MLP neurons of a small language model. Each row is named by its layer, matrix (gate and up: input weights) and neuron, and shows model dimensions 80-143. Each number is 200 + 40 x the weight over its row's rms, rounded and kept within 0 to 999. A neuron's up and down rows have the sign that makes its largest values positive.
After each neuron's rows, "fires in" lists the words (lower case) most often at its 100 highest values on Wikipedia text that the model never trained on.

L5.gate419,137,300,217,208,184,108,220,154,137,121,228,270,140,181,243,226,186,193,253,147,184,296,201,190,195,164,271,219,204,179,214,255,157,158,218,164,146,222,224,215,203,155,230,203,143,191,173,234,142,236,207,237,177,143,214,162,228,175,162,229,245,139,190,254
L5.up419,200,89,180,137,217,162,230,192,135,178,181,154,177,169,255,221,173,148,166,239,224,106,211,180,159,197,197,200,223,173,189,209,162,166,264,198,129,134,248,215,164,177,265,211,188,167,152,213,154,232,217,242,233,109,187,241,248,215,204,135,229,150,215,237
fires in: "released", "ret", "league", "street", "grade", "record"

L4.gate151,176,200,227,177,250,192,132,166,180,200,175,175,176,213,276,205,177,252,138,204,125,151,234,134,179,221,202,232,208,185,189,176,179,228,184,226,198,206,243,172,192,239,131,212,203,251,213,246,214,141,178,243,219,180,202,262,262,230,274,201,192,266,163,224
L4.up151,193,242,185,175,221,190,231,210,172,143,178,144,157,256,263,224,223,233,188,203,192,145,173,58,236,207,209,205,183,174,195,159,192,261,190,210,230,176,195,149,140,218,165,180,205,237,192,243,151,131,169,199,261,220,199,287,264,182,234,194,167,279,151,200
fires in: "with", "by"

L11.gate192,154,209,185,263,145,155,189,243,209,187,189,168,228,122,170,183,114,198,201,241,231,205,150,236,208,155,220,256,210,233,150,219,163,168,254,207,226,166,196,251,221,162,258,152,140,249,302,138,226,233,196,142,133,212,269,198,158,172,174,193,232,195,256,166
L11.up192,229,157,265,241,212,203,195,248,173,225,135,132,131,169,194,188,183,225,217,158,221,212,160,234,250,172,216,137,248,174,166,166,135,188,169,179,218,173,210,171,129,238,209,178,202,173,235,182,172,192,216,215,231,184,227,179,172,247,212,193,241,206,177,216
fires in: "manager", "institute", "medal", "management", "along", "al"

L4.gate101,165,209,265,228,185,153,283,218,211,218,223,203,133,174,246,189,216,147,256,106,197,223,232,195,208,213,207,217,219,194,187,138,176,104,208,195,194,172,163,173,221,122,168,167,216,225,138,238,137,203,198,195,173,137,246,253,210,135,230,182,194,171,185,193
L4.up101,147,199,225,292,243,226,222,207,208,209,206,201,172,196,227,214,205,222,133,207,152,168,275,114,133,227,193,195,175,169,242,217,172,167,231,255,111,236,165,239,272,157,178,244,206,169,118,237,251,228,193,212,176,163,234,261,203,222,240,201,180,207,201,147
fires in: "started", "chart", "department", "party", "charts", "by"

L6.gate333,232,152,192,108,187,198,236,199,205,165,195,194,209,207,149,148,201,276,191,197,147,202,176,255,160,205,203,210,216,210,128,154,201,202,237,270,198,122,151,258,226,236,205,199,201,190,193,240,153,236,192,259,235,168,201,233,311,235,178,236,212,137,236,148
L6.up333,207,247,170,67,179,172,204,182,196,190,252,175,126,153,208,207,186,228,152,208,200,212,188,183,134,182,219,144,215,162,153,129,156,227,166,202,191,159,238,192,195,179,169,186,224,150,214,247,145,193,218,247,308,258,173,155,173,280,276,262,222,180,194,123
fires in: "but", "richmond", "richard", "railway", "ret"

L2.gate378,316,216,180,287,203,244,249,164,230,205,219,132,157,179,168,218,199,204,239,263,148,198,201,173,213,258,222,198,214,138,232,176,116,240,153,196,165,148,216,203,172,252,229,209,114,224,197,182,238,133,191,165,248,265,230,125,161,201,292,155,216,209,207,185
L2.up378,195,228,146,260,180,221,227,257,183,227,234,199,171,250,157,198,216,208,191,257,142,189,215,179,200,215,257,225,252,189,242,176,159,202,160,180,226,124,197,224,126,241,219,222,205,168,229,269,222,223,178,169,129,215,215,159,224,139,199,248,244,191,183,146
fires in: "it", "also", "which"

L11.gate59,154,199,189,147,166,208,116,233,258,232,129,213,209,241,211,185,153,209,152,212,217,240,191,280,207,164,227,214,215,173,267,190,244,215,301,170,207,184,187,227,219,158,233,211,233,168,146,155,201,220,276,113,197,171,220,232,159,208,262,199,205,168,156,215
L11.up59,168,284,265,216,225,164,182,192,242,194,267,162,134,179,214,156,235,254,188,207,254,197,149,258,268,217,191,197,151,194,246,183,167,188,186,169,168,231,171,207,235,181,185,199,201,163,212,174,154,212,284,102,136,230,189,154,188,197,202,197,154,169,160,239
fires in: "and", "people", "party"

L11.gate46,198,151,201,191,206,167,153,249,213,237,162,144,220,307,249,189,175,149,237,237,196,139,238,195,171,225,194,221,196,152,204,167,213,260,145,225,197,204,264,215,177,183,201,186,142,201,251,232,133,199,210,160,222,206,166,229,157,188,159,244,342,155,235,198
L11.up46,166,177,181,175,194,199,176,233,226,197,230,193,219,217,247,252,188,184,203,202,221,184,184,197,212,159,152,214,213,175,204,211,197,198,213,172,194,231,169,158,272,159,260,196,293,182,172,216,176,150,218,261,246,147,195,260,163,170,205,190,209,281,184,244
fires in: "can", "also", "are", "not"

L11.gate271,185,207,226,151,169,172,190,186,245,164,158,148,190,242,241,163,130,179,242,180,157,239,179,215,180,236,214,275,166,159,299,190,181,124,221,180,184,200,238,182,225,221,246,218,241,170,225,234,171,210,239,181,185,237,176,178,136,209,216,139,244,202,219,117
L11.up271,264,165,229,221,234,171,215,181,223,183,173,153,132,180,125,190,239,186,204,224,309,267,189,194,100,189,171,238,199,222,263,213,214,231,175,291,197,202,204,263,250,214,134,146,178,170,177,168,276,210,178,161,217,234,228,182,229,192,166,222,208,199,216,234
fires in: "he", "to", "it"

L4.gate210,188,199,201,206,228,207,175,196,166,252,178,260,132,151,195,169,198,90,185,207,200,184,268,177,126,187,204,131,227,248,142,191,259,155,180,153,178,267,144,183,237,177,270,242,236,244,238,207,149,191,197,221,213,157,197,230,187,221,195,189,85,218,238,208
L4.up210,178,222,237,312,216,187,138,172,211,214,203,221,177,177,167,140,198,103,268,277,230,198,222,195,131,134,170,200,220,253,231,170,217,209,200,131,195,236,167,248,251,127,299,176,133,232,245,184,74,207,187,215,213,154,214,234,234,221,214,153,176,226,213,207
fires in: "was", "is", "been", "were", "as", "while"

L6.gate88,204,209,210,213,216,205,204,248,233,191,214,215,157,199,174,254,200,136,236,238,235,290,196,158,193,171,156,146,227,215,165,204,114,160,247,140,200,230,203,235,131,221,218,232,147,195,268,166,168,187,244,168,179,165,114,195,221,171,185,223,167,219,206,163
L6.up88,211,182,253,215,166,209,227,219,253,223,137,217,161,213,212,212,209,184,257,178,259,183,194,234,221,212,189,255,204,195,164,195,182,180,181,165,145,195,262,211,170,122,251,246,267,212,229,215,150,202,172,200,160,169,186,246,128,185,121,185,211,138,158,202
fires in: "as"

L5.gate294,231,181,228,173,198,155,184,210,183,237,217,240,213,195,165,163,128,229,173,158,147,237,199,166,154,208,215,149,176,152,254,234,230,251,222,243,161,255,156,237,207,195,136,159,258,137,179,188,271,149,220,183,147,251,254,224,133,214,183,195,201,144,245,264
L5.up294,146,197,210,196,224,128,209,225,194,177,222,139,229,179,208,198,142,211,114,104,143,109,166,226,229,154,260,159,227,177,171,219,196,152,166,223,247,238,212,223,229,124,201,208,215,177,190,232,139,252,149,163,149,188,208,179,248,202,223,253,141,227,194,182
fires in: "first", "french", "fugu", "relugolix", "telugu", "yugoslav"

L2.gate159,231,232,144,244,242,180,250,214,269,263,219,177,182,207,170,207,166,158,213,251,132,191,244,258,242,234,192,261,224,209,151,148,173,185,186,178,240,106,223,196,216,248,175,202,100,141,230,285,211,262,136,210,167,122,264,138,173,180,208,175,274,183,202,135
L2.up159,209,236,194,216,205,239,233,199,216,275,192,159,211,231,197,191,164,145,247,258,225,275,234,246,261,214,155,222,204,188,137,162,150,207,219,188,193,195,239,199,258,286,198,203,177,115,285,244,250,184,175,197,171,169,265,231,270,199,205,174,232,215,225,133
fires in: "which", "february", "construction"

L2.gate118,178,121,257,210,206,259,198,209,230,279,213,190,254,192,145,98,203,181,158,131,232,219,246,206,157,155,182,266,215,211,117,222,275,178,149,185,149,206,265,260,261,215,196,183,194,204,269,225,165,255,279,213,159,186,194,239,212,214,183,224,220,244,196,165
L2.up118,227,110,231,287,203,225,165,172,208,223,173,168,182,180,113,205,208,103,148,112,204,185,241,185,141,210,225,211,300,218,155,244,242,118,178,158,127,230,248,235,242,319,258,218,197,208,225,254,129,242,247,205,263,214,177,186,193,255,187,212,225,199,209,191
fires in: "been", "many", "company", "were", "since"

L6.gate288,243,187,215,233,245,255,180,210,163,226,182,245,195,184,222,255,148,195,155,174,218,136,267,188,235,170,187,189,206,258,143,151,160,216,203,257,98,199,213,230,179,215,199,129,272,193,224,243,174,195,176,232,177,138,156,200,207,220,112,225,260,172,178,144
L6.up288,218,209,229,152,145,234,263,243,218,245,195,170,234,253,179,297,207,158,246,188,271,239,151,137,230,169,204,182,228,189,181,234,183,158,209,250,133,161,226,213,156,183,179,202,162,232,193,125,189,248,150,123,222,214,216,214,156,230,143,180,230,221,193,128
fires in: "one", "between", "four", "athletes", "better", "athletics"

L11.gate416,177,234,225,121,184,241,172,198,272,141,188,228,140,200,182,186,104,143,187,293,217,189,238,165,165,250,182,217,189,181,217,247,208,150,186,180,213,195,188,225,165,244,187,233,178,208,230,241,151,244,165,107,227,237,246,176,161,197,211,174,196,164,187,111
L11.up416,205,143,225,201,181,291,227,199,241,240,186,235,180,221,230,212,182,186,170,220,223,284,242,160,238,197,211,219,160,186,185,206,149,201,160,137,216,177,170,171,75,257,180,149,186,220,234,163,223,209,201,254,209,243,142,193,180,259,153,228,234,259,217,240
fires in: "after", "following", "with", "upon", "to"

L10.gate425,142,213,218,224,153,245,214,188,237,197,227,182,160,153,208,175,215,234,244,189,181,104,193,245,190,292,253,161,263,175,194,177,203,210,220,132,223,266,187,190,162,231,202,271,182,211,252,270,227,152,131,197,217,139,201,227,208,201,256,212,249,235,200,240
L10.up425,260,191,192,176,179,163,235,186,185,287,220,261,161,178,168,206,270,216,240,235,152,176,221,186,160,178,210,187,202,215,163,191,199,285,285,203,215,205,184,229,257,312,194,178,193,269,159,273,210,189,199,236,195,155,190,190,222,180,219,213,258,221,214,252
fires in: "williams", "william", "then", "before", "born"

L4.gate302,235,225,225,191,167,195,215,244,172,223,158,192,175,142,254,216,137,224,231,128,222,151,96,258,228,221,157,221,164,163,183,163,162,175,179,232,189,158,273,217,214,108,181,206,165,231,233,152,172,161,204,258,228,144,246,278,135,257,243,164,183,185,263,119
L4.up302,109,223,239,178,222,223,194,206,113,232,142,169,234,212,217,197,168,207,195,151,256,255,189,155,156,236,203,145,180,135,259,259,178,199,251,252,168,180,208,147,215,200,198,190,221,130,190,226,212,136,172,201,272,246,269,176,235,224,213,236,148,211,180,169
fires in: "her", "it", "she", "years"

L5.gate147,160,212,206,126,164,69,221,293,180,152,209,217,123,194,173,222,245,134,199,227,200,104,173,203,174,207,168,246,210,241,118,215,184,248,170,206,130,244,193,171,290,168,255,141,220,160,222,120,147,217,159,232,234,165,285,179,154,259,125,214,232,204,262,206
L5.up147,211,165,265,207,216,175,219,146,159,162,257,148,189,240,208,227,260,159,206,168,218,243,156,138,202,228,264,188,211,201,271,158,160,158,240,247,174,247,201,201,177,149,156,160,237,219,213,233,239,182,194,224,229,153,242,186,160,250,175,174,194,227,242,225
fires in: "would", "world", "released", "release", "could", "vocals"

L4.gate424,136,174,230,135,148,210,155,284,157,220,153,185,214,141,248,205,233,264,120,214,222,217,209,182,236,180,179,231,247,232,156,158,163,223,176,223,307,116,238,171,255,212,148,187,165,184,278,254,226,181,178,167,205,173,172,276,156,220,220,219,177,183,184,193
L4.up424,195,200,179,192,125,250,199,188,214,179,158,134,255,165,157,290,246,228,172,238,173,217,107,209,265,202,224,238,207,194,166,258,211,192,177,199,228,115,228,194,102,246,210,247,198,225,203,252,223,171,162,151,179,159,175,261,114,198,195,220,183,254,170,232
fires in: "with", "from", "also"

L5.gate402,224,172,211,98,196,202,199,171,296,96,155,242,193,191,150,259,217,242,219,151,177,160,195,134,246,267,233,222,182,116,243,204,160,210,176,239,152,259,245,180,93,214,211,177,194,169,163,207,190,247,249,209,289,215,275,260,180,265,203,233,254,205,177,143
L5.up402,231,214,140,103,219,210,192,189,246,102,229,154,196,153,188,193,185,272,206,206,226,150,207,241,214,207,196,253,178,221,211,220,201,230,207,299,159,228,197,211,216,259,281,154,262,155,184,186,207,214,196,242,212,172,223,250,214,254,265,224,216,193,134,224
fires in: "english", "england", "richmond", "richard", "location", "robert"